config = dict(
    num_hidden_layers=16,
    hidden_size=160,
    num_attention_heads=2,
    num_key_value_heads=1,
    head_dim=64,
    intermediate_size=640,
    vocab_size=32000,
    hidden_act='swiglu',
    norm='rmsnorm',
    norm_place='pre',
    norm_eps=1e-06,
    positions='rope',
    rope_theta=10000.0,
    rope_fraction=1.0,
    qk_norm=False,
    attn_scale=0.125,
    bias='none',
    tie_word_embeddings=False,
    parallel_block=False,
    init='normal',
    init_std_qkv=0.0428,
    init_std_o=0.0,
    init_std_up=0.0428,
    init_std_down=0.0,
    optimizer='muon_variant',
    learning_rate=0.0115,
    lr_mult_qkv=0.5,
    lr_mult_o=0.63,
    lr_mult_down=0.7,
    beta1=0.95,
    lr_head=0.00658,
    max_grad_norm=1.0,
    warmup_steps=200,
    schedule='wsd',
    decay_fraction=0.874,
    decay_shape='linear',
    final_lr_fraction=0.05,
    batch_tokens=65536,
    max_seq_len=1024,
    doc_mask=False,
    train_tokens=500600000,
    max_steps=7639,
    dataset='wikipedia_en',
)
MLP neurons of a small language model. Each row is named by its layer, matrix (gate and up: input weights) and neuron, and shows model dimensions 64-159. Each number is 500 + 50 x the weight over its row's rms, rounded and kept within 0 to 999. Numbers have three digits each. A neuron's up and down rows have the sign that makes its largest values positive.
Before each neuron's rows, "fires after" lists the tokens most often just before its 100 highest values on Wikipedia text that the model never trained on.

fires after: "\n"
L2.gate171:562469563483448571538335501541474558505541504492562419464584535474481496536497394442481575468472527475515570510459555441435480599517504546432417491634508542469538563462502544487438505516508497453394487501521434462445513533436568590546504495454519449428569501497480455456588466532503607506
L2.up171:529570625435500495563532427533479459519388432436483489507387518539541472428492507454538549416483520458546463522463506515495468495466492461482548538541604546517492473504470435475520536575508492479580471488460485499504472461522524453427602425510522528486589531358426479566427527481449414531

fires after: " |", "|", " -"
L13.gate626:437478523529487588487526519523549474534498444572455479592460560521459501438403560426460548573459561489479503433472474535519523513458491509405480536427552478519515471554416573443555488494521458573531643481490559548516508534484525393533544410558530537473469496498502515543449528483412550430
L13.up626:543504414510486564494453431558428403421451506518561534513488506543489497490492533541530451510613450565529504516457524442619452555442507511517542467431431418561552501559589496577429531509620503488473516598488541420500565439575578529490561529545495493486501476520383465493446576499523474456

fires after: ".", ","
L7.gate285:430512586469450564452596418452459537487497420534472547493476511446385485394532482421393495478579491489497530420611463625480537471471486516422443366435458546445501503553523418511503516528455516532543540497457474448539506481449505465488526505515392499430476467362468509550449472486546528503
L7.up285:587536524548474567486525465483469531400450482423534519541502504493490517490592506534498488534547489549456510438409533497516515493506390483454526424545532551398492521494532480441477596509406483448496431560482448479419602485486449504523607493495591469532506552550519530484488428519379548453

fires after: " |"
L5.gate156:580461466500523477609485473442486483523502497500498524495492540493464468563450440529506487510490574546466462471478494505479441439418534429473509539468500538506597625511563395518439462432484477574558409541511490349500543563501489518522492389510522454364568525542550512447505520476453451466
L5.up156:566501531449472444584479447520404567478479575475544464499474559536573469540476477435491479428464485571490409505435537434532408478428519497479639499499373515509528496530481499508463474460405473589617472461483432521431478496534567552560543551526504453457468526479510536575544584512624411520

fires after: " |", " on", ":", "On", " On", " No"
L13.gate605:485483489493540540492550526534577567520518561409436560481600452539491568490483526557441553498503472470406477473483408491438592488456422566477558482594428538505550491545504562500462476511365500558505503438507548587487592477458516505388478559452473470481541525406432487458504524542426503469
L13.up605:666411504468437451440476461467544519501416426470556525419465503493482461450538481516554553540489553512523495473510477546571484433523419485540534486514533619494455523475426496548434460529380536407518448468589514519471474604454523483452559519460501531507502504431503497482582545473487537508

fires after: "|", "ed", "|---|---|", "|---|", ",", " a"
L5.gate438:536479443450470416495484465483436501426528513455543415450472499495583481519513559510545502574526455535547569409477519548506593581496465524513471416558500464500528465478395592412502535509516544452458569431567644482573487517460538597505585566450460482426536478475474488388530493548439517529
L5.up438:514499524492541502565509507493453458489575439524478485462570422445561435558467476511588437557485414486585461401463591559486518515511476479456499467502480525552589582571458579466521505516488628561484528491528630452519493594505538476446478483483476532431570493526532493486412491436381483551

fires after: ",", ".", " at", "\n", " the"
L9.gate387:462471442454512539537446561389470486551520427540447486474422566483488443410429598488474508556416424487456528495461428510464493530541500467492546474504491602534502453495524527421532530567400665584552494423536450503588489442496472526407455516521489563431449451500515549559575536495516491434
L9.up387:444522500517437452450565536462508546580489479506467471564556546560462539471500522497474496615508429505510606502497527525510491521559549413381492536521489482575517466490508471392484496521466548489468469466576549522507536504530441521513465519612481491560505538549427495512470521515555489485

fires after: " |", " 4", " 5", " 1", " 6"
L9.gate148:496390525505459448569571495468574499458591509387400491446432532461505515508441580517574479401542489434496455478530472506569515554507564461519602423495518487505507448520532469452587575548464518532543418477494577543519401419505533601488541497439533581528503507490543565480471506529486486475
L9.up148:486456375467467492498487494481437593541516474452538483442529487423490470466490600504491495551480507575551608538465534414575520538440474499457444499507476453487497460453435516499455549502435446516542587435520417438526530468413444483466517496507542420516449507496454503489521496396527468540

fires after: "\n", "|", "|---|", "|---|---|"
L6.gate21:506461533491510555577533563590472485458511492472505479495478518468459505558399540425548493447512484440479531501520500555392558590508428555434539566518476531521416541497464516500457552573426585548493380498528530503380537512495531494451570421450449494439515506475608511491401562520433522468
L6.up21:463422581465575594449524563563436458510431449533456456552474458483520457448576422498473476473394437554494483509520470606482548513552477472533498406447409480510479470452414531481484520441433614544543521510580606513497508534428517435577459594415546531491459576536532511513457539474432558512

fires after: " |", "N", " ", " L", ":"
L12.gate353:493553549427452513448525502529499592477595408486515520542503417571477596453453438499545558498559458444491481502519406505550399447583466511518550492547503528471514409511541561522461490418604487515500515487602491584436447601478513488410495436503539516510506612437417530468477518480470509506
L12.up353:464445473481570457444445399497584508463547530492536558561487442539521416447514446484503536532432588573461424488363536443525487450503559454495596491422513519408494513476494549495435507480491454406540583468497558571491518515513484527437567469467513420484473491490446405426510539513452582519

fires after: "\n", " However"
L6.gate114:470591587500540497496497400580499500590473371572504510491396568401477496511461443466510610470481411407468544520505519547491509446436466483476480538481492625568474529417496508439512522508556463588594547428479425442480447389542454536486565400392553472510494452482486514531573508503510493538
L6.up114:435450415529508533558442456489467507516467568550540464491525456616517488483459429481609597471517536440467464445517452466521488399493472529519542516503524569481520398498531460504494512457496491480594549416500430524559426441513489593496508437469519483504563456447504536540560557513510482555

fires after: "\n", "=="
L4.gate208:487547561414491549516473473548453575546392534433542422528430511509587526417490531447440521500509569540495463561523463513454532497482464499546477473495541485503491604503507474580394540517494474544483535516507385404452446467602505417424507404435496556494504482504532542486494612515517443453
L4.up208:538561476447491528471458481508382557545353476467603392538475464550512478494507528470455515478445539539488471552430494631573527494482457453535516519579548492498542485475531455534448530475484511453454562537457476492479456426606446435508463480504502532552566547500491587488490548456535309447

fires after: "\n"
L5.gate390:534476536536510512404488586457502426478486523514552492492521473424563534484555557513436469509431325552536415533525482396483450568512502476538379466558486529509567506497500530429500482433482426487439506504512524444562509510414508476523544574638474566471510542517494390601557446443374496517
L5.up390:463458630445507450476441541457482444489457584519513480476456510492421467462523514594453474562492458542530403572495493486447441500541519487578548499506592541528463451500547590532488416383553382438395544572473451478580521495447536525487617460455480639436494604520502493511483497464454497586

fires after: " |", " /", ":"
L12.gate486:484544512488562495510467491545536559498511475516528443557471451518411508512388444636523484537512492359526493473471505492591500498566425493506585467508555503476504573497425496347412488466502398481527499521517496593548573529467520523523507534454492531417401530602477614523445598502415547479
L12.up486:485526486484538406469439473525605489497379424469616515524484463480455489548470514580535514458468400460489491582546517493555522424528536531473515449506463502558478428464516491515479405460512503469605557551434548561509496535516479529440482530541497512455413472482460563447438512611484534504

fires after: ",", ".", "\n", " the", " that"
L9.gate73:458528553516497610497575555558472484474550535415463476467534498492559476518498472537486440584489546555525494530560477513531520456515475504522422441543501484415503565451528487570493449490488443529522522490521470516527587440480545481581523588505490514540515618480550506407539514561522543563
L9.up73:527478563425404467393576465496526526469475473452510587457457508487510513507523504541473508552550529507493626579464494425455492486508471473540493435506484478463611508479422472448530396481385517549562488553501529493500506608443530526484660519442487466533456480486558547515494542490537508454

fires after: " the", " The", "The"
L5.gate172:464494527551440422552486603504427560519496392437438463494536538494364492516507553477548438511420472491562493467520531487516499539497441634487454430424433392505572456559573591441516502493557541515547486491461444493511422488502425444348479526477632531453434483516439511510501537510563587415
L5.up172:552500462534504482634546476472583532513483590457388451538480513535515468511502455513511532514503476530561447428426488510498518549558501492456524467363508486549578529544558534438566497532477570559566470430494540500531591411576493396531475581456450524488502588453449457439581481466503550441

fires after: " the", "DST", " zone", " \"", " code"
L5.gate165:576395522551437469570535479568502614507487473565476470528485451514523525618475595482541566495463496519442484384514462513447551470509505582483562482504563462576462507511538478425523474566441434492537467513547515510538461475583529501450569572575544521377468612507447523450458618545514492534
L5.up165:591502501455534471552557573438524568504478475411528455548447541485533480601493487369523558530461506449549534375521435476560490503406512575484454442493502541502553616479588470449507518557440544517493466494565472536540522578524563496500438559466497544417490535532470556568513516440506598539

fires after: " |", " 4", " 2"
L13.gate603:576512439482463447484495539488612515500481535512552433591481490495477576445473505389475435499517460594559417488423498473611434447467533521537511420414589416486508464496554503551592502479523511459553521584541430508531471510505508442550503514535507406544494536544550390497475548592503439506
L13.up603:505505491441618466442474533599439469485504538430481435569537406503392447484504438676469416505546457549558527440590504470482367453606466559458492559458448522526418490476377521502472452567549486505485531479430445469466486410518550539457419438457533554577415430556493531552496448487482461503

fires after: " the", " of", " (", " United", " The"
L6.gate554:431461641485529472492469444459556533528475437544558487461538484465498506463465520524435498493467471445505499544439481519490548565501454465370514506491526555496550545505574520466487573557420482463534487422450476484515484393490386470512453481508502454500561454469524622542510553499414514442
L6.up554:502433492493530466513539472475541494483457481536497555374499443448485541543433501561493488489514587531560398393559503431501310472437485473547384436567499459494473495390487552528442490435397480455518488444485474476567492504490434553561493558530405484476421527567550468515524491533483540480

fires after: "==", "===", " ==", "====", "\n"
L6.gate104:442461521509574572430498383531599469386416589426642437489431514553445498533458567493460476448388455442478496476515514521461470586467439553562515475472422469469506532605453393516411501477508539472498490530490421459484550517531456519508469517464517447543488492411535582482497509477430551467
L6.up104:420569580431502522400470427412536557461473516488542477499567425547482451579530433475489490461524580482428530557509568457484508555546517502479509505520508474522571512463480464552485449544550517483510526480429546407456568405534464490458540409531545590544437427401445492487493465494503501423

fires after: "\n", " 1", " |", " 5"
L13.gate47:483461413626521411476528490480552455532587607468473508429558493441425592480434467524523402490446454517502520572443477470525465546587506424545487403460471518499555550492513478456555571548481525517463488530500604405626486391532541449514495478502452577500519470523536404459491541559463512527
L13.up47:461521533507528510592556534434451525552437470525540430481503442428532506602517555535488492469416545500503445499429541453481515562404459421410539501536569559472463579492517490484489528491425585562456385456431518428511494507433412437399530539475476498521454516511547519504425575487605533427

fires after: " |", "\n"
L12.gate203:591500508496518507576458489484466550502526546468544502609410485519434529523526539463460474432550407438456568448497489530424501530497438444507438438540589512571404458489505561509452595514439477492418528550505465418485572394432527451459570527516466496517645491457507438490501532482527445426
L12.up203:481477518578427501458418497443582472495563534510486535524455446502469466490488559481442547476543522476533518495447450526539412560445485464469536490488455393402417533426488400494565564488480543491469491461377630557536461553482449545412480484421531427429543493583510518499477470456487405532

fires after: "\n", " "
L12.gate81:452459541565585466526515506475474524532504336431543546509502542496407377489458503503501453476478535541511475562547418476550563555518439454489568466449445574487450528483462464415515507533387585467398522507558438515546475531625422545424579441574531464454512533525590446465507530458435515530
L12.up81:550474448531473600440539524467530518665428425515480563463439513500452414473499510529543463500509576476560484436526513471529446472461436532543473409569403460544404493560333485451505550502508489455486487580573578508513510541466490445495402413499442444464525570541526514467595519494461505487

fires after: ";", " |", "AR"
L13.gate11:556460486514511533606423489473529527379500498468523475489492515443471484541431485443528483494468472476498471491445528465573574514536521470403517467555535530503561535455575412541410412573459500436569549445457542535476498488487510530447418515467526508584526554512532417379526568491517524448
L13.up11:567467605513452469481440453539396554545563512539426526543495469430537549449493459538530474512477429452624411516548468432488337476434503487500492502495464433569443537582476524503441517535528488566510540529586425572471497463529519579444591532459498560562487529487468574524387439517483483480

fires after: " |", "-", ".", "\n", ":"
L9.gate156:567487507511523457501482465520619493530484474515443533453415512571520471423502584548416475410500540429566420415495466448449523487443484530496424446462574494474512543508448484435512502494511509436491536605529565548502554493560509579546542454536382488480500505457504426504549599485474458541
L9.up156:502557467569493489473485526546594475550607470575459512375460397571490462424488521478510464556600545432494427511547420481581429508443516526534534456457605489513541549456470453406539413501598538463505468528524512569623502471405568466497446453477381545493451439557460554545520481466520432481

fires after: "\n", " first", " |"
L12.gate160:378541486444539567421475432478524481538542479569560535500472508564493380571546562528439600521430513473512459458437542555500582495405559527428472468566533451560556488447476512410509477486555488507448508591553448505531457526476504471394527508518453481497424535558445443560447449554455490467
L12.up160:518532511453532464482507484369471477510490485573525534506470547544471471476482459511467483462560487483442523535480515520537569606514566460532488505484520459603426487406509529465531437448542546475442476569557487406509480493491582604524460500534442498515463603430443426475491511513559551495

fires after: "\n", " Albums", "°48′"
L6.gate92:518465459436419525546436528522498520454537448489492537603458437477547502520516489456461504644507454566580563503649491551473513458466424527471444451517413540397517523539457477398564418467502539446475558573550577458539552569465591543531463469556478504564472492462502489478534420472403551466
L6.up92:462556504553454507494495554409461536471462496543470490474430446557467462466556434426471513574505424444500411452523483467533428530521560464535564452515538499449510486496538402464461454532426417441541547574540436443604442473544528497480538472488450463464530568489477490529502545470500550512

fires after: " on", "On", " On", " of"
L9.gate184:426516431536493532414577522619510445493555544478506494445540413534424506501477434441411495474553519459436545513571510505444515397515414587483541487583481425520493544570533475562507457552506483491544510482500519445492438556438588561525505486498460583428541528431568472513516556498533518621
L9.up184:527550498448481455449523430465461487430584545567486485501414552579505486517491511504534520495574547500479519491507596488477535523507489553514573549483520561559440529461466451570474474543621432450488422611519436423433564485550530455568477485519586482540407495424531493454463485542515470574

fires after: "\n", " zone", "s", ")"
L6.gate624:618463558540472512578523539485518580543549483551469429514534555480494464609498464552502431537528500477452578422532484495493469447516440468578434485473540445607514472405510582554392469510536465416422473452554517417518469579513440506468479457437449642402550461495543481548553461530517478512
L6.up624:514531488498464460447443548434524536556529396400549469505440446557510625533413507511565424576485510430530444423414538473547465469522461475456448476478474520415517450486361428465572519472555424427555544437513548548570511485508456508558535592563517535548501500562604464541514450507495406355

fires after: "==", "==="
L7.gate362:464533485465470553410541469484545490479453480504542449429426447459506464560516468526503550469531431554459489466417393446463489513488501437566432460563473452494498581522561485448364506467505472489539517489471602584483551484558476459625605394520500421514523516498535492450577518519475539502
L7.up362:444545476508573503452451442465453545431481556524577453497492447458504383482471507545465485483501590509467479547589381488561396515520448562486501570522522459581467485511434552572375427434414489501536465478579572469466506473488545513576551480573447569580541517418584585469539524439476446494

fires after: " 4", " 1", " 2", " 3", " 5"
L6.gate363:486481548514520452428520478510500491447514479482476577493537498467491475375472541500441407626429527537476468490593438494517450485541524539512425563510472444571517465517569477373379502567433469626457517514518492494553462450414449564495515441521571536437474535629455515426620506492429522512
L6.up363:464562526505553553418505439498489542556445482490571483482528434491514480529502465437458418466412454552560439506601549565606527498550466533511527509496467466516521428468591514382457446477486513527507470486437456466498588497485432501493537445482564501490408549420514550489492570399367519568

fires after: " of", " for", " in", " and"
L9.gate575:480555473533480531606503569402453523500602502501508458478478580454547414506562465500484407528465467498447493547413507389424505460495535544533488485496541484492466485516499455519500566463537556461531360520540456456466514483445418511437406452534382536546524449485483524515445457565434434511
L9.up575:561551524456510416496476498439451510444505498484471456489508553470567451461510402515481546439496431484521520478480531533441534471533516497490452517450538538566498520407444419540461453579504434503424567448499531521529556561550496569487498518429487486515511559483514481580594487488485466591

fires after: " =", "==", "\n"
L12.gate588:464531499503540642518532459455449586582542507476537424534470492480561547508379462507513486594480566529463546453510606559495476473488467490532514473554497502495433514418501581449542525504511501497487476568510487363461581516493586545531463508409453510520537502364438424551439550410491511469
L12.up588:564503513403513506439508545524471483419535632498506500500451460639465452483464498496411497468493519498501536525536456409531581508426569538585553530495392425548618528414504425528505500513531583555493444428504539531541517597467441424503512527487533539461485520561545477421462528529480485524

fires after: "\n", "As", " of"
L8.gate144:429440578496535502447422531457524514533491593536501543578484550542425497594465405572538433429568481474460487485515524585540431477540540560541622529329541473504427478480498488485410499536442434415461626553479394566546522550501434533487467547470504559471515505438459450485536467479524524553
L8.up144:499548605545479489540493508508510574534533518464543438496529552538463483522489574616537539483561416468391521532554478545519512497575516447489508464456470533448461456482555322444482597496477492628405509452439531513559505517475596543490485442465537521412533505559485438438481560476393579554

fires after: "\n", " (", "==", " born", " Early"
L6.gate581:525569431495542495528489482593563505460521511479596411587481426495503495516326545536555481471509461508407524499481420587544440473558516529482449425527508491522560553490427418469529519515608560496498528509478483499496538605409472578512488477559521483521494391446526521507424466436449512511
L6.up581:521422437567488510556525510532565605463495523516508524551458492640572540516402498606514513537532444542469449527502399458477505413452567440513571494487458528521523483529489422445484488453590584593500499560490413557479490551538574537537548535498512497559432543379435452515452568459488472527

fires after: " the", " The", " first", " following"
L9.gate327:382560490485500435471510551565457542538480470432577440534425537477524476538486388568471490527483533529493414536506491472529542534567431538419431462448418468531563471496604574394457463423501467516514480474399431487562591559460520511413497483449493485425537481440527551500447566462410471465
L9.up327:541508548484452450473543498478542598515470512565525512444491475393490425506510554515500473598492526468536489438447616511480487446526540492527449452495516484508546453502488521386531577509550435511500504496492516420430589452440395455464426552422475460625563562514445549521568463506454422508

fires after: " of", " After", " after"
L9.gate495:523480424534435545523549529571421488521521485432532531395521523485511520470594497523501465487502510559474485566473523395482570412474516471489547477484630402539454495436515518407576449533491429453488513603539476547480506541408561584478556478617451612457458419555467522554605478483535495585
L9.up495:475490563482484501473645506533454543471400528488450461421464445542419475496506534636563488540528493487518450473442474476595545504565510544394567495444548534400454487476508467470501503524540531496364471533446535566514482588527512571494582533480536474509474504450454468502483469522495544603

fires after: "==", "year", "===", " In"
L8.gate288:480471635476495553541554507543467442531470548605563524495441469505642497565556536437496533507572517508458468459453470501513483532546478528448575504478585475523501651508527465417498567524494570467499448563445448444439478569508497531536466441501500437515500548416481464488535526454502618562
L8.up288:530522400520480529487549486509500423562554582580521491466474485531524537473486446524491485528449463607529567521523602439518430552407438505535493513462450406473446555502523405498505545495498486522527509465462373514513429527557494484530550541539539469397547520531445365518461450619487552456

fires after: " the", ".", " \"", "==", "The"
L4.gate514:584556445436530530494599583528514494485436520532408378543518567472606525542446544475531403507495595540472489433406512502556544502501463487444507547446548467485513383540400549489422493508500520449521547481496470513448516473567522483475497461503463566441558481415503535528427521464543406480
L4.up514:455549526460484528635537519487402572556539497588537469437508565555495533527519496486474471529477523518494529481526492528464497523481565464531502539472507590528505395600515500365554500468456496476553540488529475557524524540569555373511480577520509484492456546458515528563522517467608460478

fires after: ".", "\n", ")", " —", ","
L7.gate56:494514546589582519570528578556523520433549464364448556489540451506511491470484536579544522528529474466494434547503462489560583448497535543474506528523467555504588530515490554556467474531553416460523506529509456436518414518571498480467485493552525557543416516566413366429492489546492496545
L7.up56:421599582446485495407526408505452513461387489476531544453505450568517541443477490427525404462473526467586549536505539485471435516530394513455414475512475478430508364436374443526455417544481454464483541398432484459490442502459494521482487508571441525421535540555570477565487483550450559461

fires after: "\n", " moved", " tell"
L4.gate251:578462608526532539564523484444489578468484445460378444456513545518543511487444521402594401490483528424564573492482473458492501518464542439525587405530498588504563534523553523412493456498503524542504509507508402495498430474543530532486504486550535538500439434510485380467447589521571459448
L4.up251:564574608503500509528529497512528389479498482418509499551506488440428391384530531450419558437517541561617418475470557407503529492516475541454568503460537408552439557480530456503518522566490494486576426488612561533505496493484549523446487506431450425587510564565561484476473453467459528488

fires after: " |", "|", "-", " Albums", "=="
L9.gate311:480505392504496447607453564464439521380505546512462493513490452577562476604563433440449528550508537520516526539504414564489510551459553409486510529525459562494496556446495502487403526490488379495467444437492553496558486503517516457472499468451596497452559619496516460410496507480464609519
L9.up311:439456466610499571540471380425436386521499431479417500519455502490545447499461470512434578514520496457456560463534367471533529514519523506542484438511517567581544545591523535467493536512520457528536470569402501487527422349569516423576494541483600395478508568509508488408453479571520500551

fires after: " \"", ",", ":", " that", "\n", " and"
L7.gate290:418467562465462544539508481480475540591535454540486556438540455481450593432535574503522457469583540495565537562617506505584468471526609533485512482569490518506565435427464418484501379476523514495577465436400426546487404574550545525509517459557492490408504491553508417458415461477486496466
L7.up290:400471517472509522555515473520511639561505427549479503508539502450543468480422493491469434493551559569522553515543444429605486487530517492462548457511522574532513609560405503540483433501552553537584468481518461405441464566444498500516489539534425547494518429471470502519506464474487483509

fires after: "\n", " as", "s", " the"
L6.gate188:427552480529444491487542477407521492556551574467537493501523518421436472440557553528470448540452439472502523492457568447555523517429456558530430525433511521584614525487437533485618522529524574520454464509497603496404568401498477436478449490499551432484579512486405595513426555477443487469
L6.up188:531479482649487399540567493456438473437444552502531461435433530479526438456466531495545524414504542440524537432438462541459589419479651415442533460490474495502532514543553520469468570491393528549454502477526547458577515396588579527454563495434535401507584521523458450554515539536443490507

fires after: " 2", " 3", " 1"
L7.gate561:457545457442545444440382519454508487483448519449509477531532493453529485465402431473423453506479501512562462494557483585519427474472558523589473482530451561548556512554499578551519429527492470592509503478531544438516623531549531471448500453375573483396494498520418498446470448471544519557
L7.up561:488429440420457458509419532522469508549492541476489545449511448490489567526555370554469307527465446540564561478564451480542450474541583576491381516544490477540593575523516533498482509569515427574477466495473442483586542454530495524496464491488503478491459468498507548495466483437438613519

fires after: "\n", "|", "|---|---|", "=="
L5.gate268:510534440478497500534575506393479477425467479540476496519534508538528551479574556477574528492505456492480512487503501548577399601391424494560567441533561500540426452532535507480509491516547440560559542545388487478449469503528447570436557468554546572490536478431547455508500622447513451506
L5.up268:488523564456390502426562529569443450515489524542483489465463503431489409449572496476503475385536576617562495393472502538531547470554515502536451424464496489610490451502525410464531582491566497429515445476488542510459469557588553514428469552452500499550509553452461495473507508518439581570

fires after: " |", " and", ";", "|"
L9.gate397:554510492507525543489466593428487555482528507529449507452406482541504460594547513486558590414471442547544448432556435453419478528492530540436423470544507551493583568517534512488438544466410452524496444513484606503497464520432544468424569447515522470498482555533495559592509534422553478521
L9.up397:470523470483566512509494460469542454509499445546512555576531512434484523532499514459460532394503506501459485455681512351443438479435494511497398364558497534556514560544540450477444454498368453537485449503502494585514502532457590454546519545492485428551435622440518603429527516479534468515

fires after: " |", ";", " 0"
L9.gate453:577480494573475565479438608543562519502445557446547510541354539470426503420555620431547614545467526511586491480547420444486438628511533506428549514557438440502573470547514522554457501541502436505448549561495502500469483465553524573427500628429482469514442572453518506562511458480430529488
L9.up453:477517402501477486445467502438504544489562448434538458424531603487406432556485441470508615413482389560492549467497568533522485584482420525506502438570482526459533498563486441543637495490453495513432524459470575551502455479516464544443512536448599489482458566579495577558504612504567503544

fires after: ",", " of", "."
L7.gate27:469402599533486417529532496522352523441534338505481484513558479512390448408455479532453492543515490508581539439496490476538442493446496550514566380554495501499569438503586413490602584540518548484463531529502467453538410435471504503410564537443461423500462393434544525439518492602445535470
L7.up27:487414423523418640482556520472499557473537430581517486625570519467524539590485458503561466553487512479491534456453450376395475513471540425494529465528430495477477514535500566432502540507470489552495473548476476512455448456453535543528471488450399524411483518475518532600461489574550549400

fires after: "|", "\n"
L9.gate57:534482414516513513499514509524587451500560532571523537564518550520541542423519569466474530443482595584527510385436518506531495588505536559544475479602512479507489526515424543555450487451480529392438517518502531578572513546437533455521492548492546457479325550436435461506442547419476502431
L9.up57:419504441472538425461452526493478440513435521545536529499536496521429480496498486516494445534429552472528451500495494492463496419401528475520529476389586509475543404570571521433523560596502424527449606439460455515525576548607481484501547536558488554509551546569499429578476581437503450504

fires after: " the", " |", " a", ";", " The"
L7.gate421:524508546567448476585501441500432456557546582454519496511505552557479534512554504536550398492405506585457542575480459552474515474528527524465559439468577455478575472537575511497526558534511550456466525461503528570602409464456521430515483563452489620562531548437506521513458455457451445493
L7.up421:442421542437510483598536551526522406443545526529597414554506399552464500511528460538582461471529486527498442525481465495462537518541585475387538479447480480489526535441488484439531597454509490531502512452502466509484526474535463532433454457491438547536479484464483521446517409593529544485

fires after: "\n", " 1990"
L12.gate448:411573473511490460473582335435543530580423492490468541460449524421399479519476557588417527528478518441479461520429514482474551544491489523504486471467540573604556522474408408530554473550534554446512492457495523419482498532522530474544522434498529433446405500584497395478421516557514517535
L12.up448:489516434508470442493411600568433453503526409420433498532520506526504526511506488502584495518397537501513503488550485551531429525541488536525498437487456513531478521512533581440491573465522615376494532506498404533544499457476475403506491474534530514574431493471569460478580576535547486537

fires after: ",", "s"
L7.gate70:530560504580449472473546515449417462505503492462530579462547391524470508492589500475466520518491478565506538470402531484532551527421554497459491480564488545468483533516513491442481480556554456516502600523413552427503477624508394509433605504524629535533562487468381513568489505487539442475
L7.up70:443512458520410523472463570414464492482592468529534591495529630495464480502501415603480521479450527524475579579405546491622507537554511466578497480558514556533463547444472473437492535424478464406503510592367453521454625507509573477525545461550528471486382563555463518439525471471503491450

fires after: " |", ":"
L13.gate366:494425457404477511502478432555480515445544521587509464449479390494421518368420519531472449532522541531553399525417546556501488514495449509481541537548574458539546549505454531464379447498512475553502530463614521513388590530436546586463442504520539501458530537529500501502493536582415490517
L13.up366:534401462466498487391522473478475512504483574505522438453374387526479577472433536454411510574433507515475396543434454467540487484556581453442624542473455480462499485494519491472444578517508564513492517556574565436483520501544544506431509590478570471427441436527513511419513538593461575380

fires after: " |", "-", "\n", "|"
L4.gate534:536466476472484520535430430496476516563458522418494553405509589585531455587515424427466444552512473503440472525520533509465455538395521499544494398529459567504441510340470562506352552497563501521506534439490478459495497494523543523509522541367499527457436507530519395472488491542485514524
L4.up534:407429460384474491552555497471588522498539546584465468532468501459538451481503519644518516510485554475483520632474495481482436510432429505539579423497447516445455524462466501429416543471525483520520547454560514432594442537556510559500553512445523485524490606488568527548528614562443481555

fires after: " the", "==", " a", " The", " G"
L4.gate20:465588597539488507450497479481433562511519457588537476479385429478473425573365506458535491457521545482464483455462490492457485537508400490455511495503562514508434457520511506496428510511431557427514456368590512576494530418503454508514506465495424472435546435424522520508576461518448516525
L4.up20:485625541527492438559529471439520511531490533526421453379423500484422480543512601482438470462529487437493477504495598454465469572482506492500432471464424465488510498547568487446456553468348522473480437496516555495347444448496448459548454496477496475516543505438495441539561521505519526510

fires after: ".", "\n", ","
L12.gate145:489551490520582505494454514516568516525477511530539509485508547421471595388471506522488533430478400536479514472467524471501514440449505514551595421494538541469565482434543484427498498524543482439389547503553583474540470492460495515500473426495478454572378530499519512427602488527483542466
L12.up145:476560470563532510511466490542471441534545527632514419463438486495534454390418618389594540510448561511495465457506595454508454476499421563615518436515536558530508518456490506456613566423437401513500496493526518451530503447440445470484511546452486452482518483516460459521542529420460482572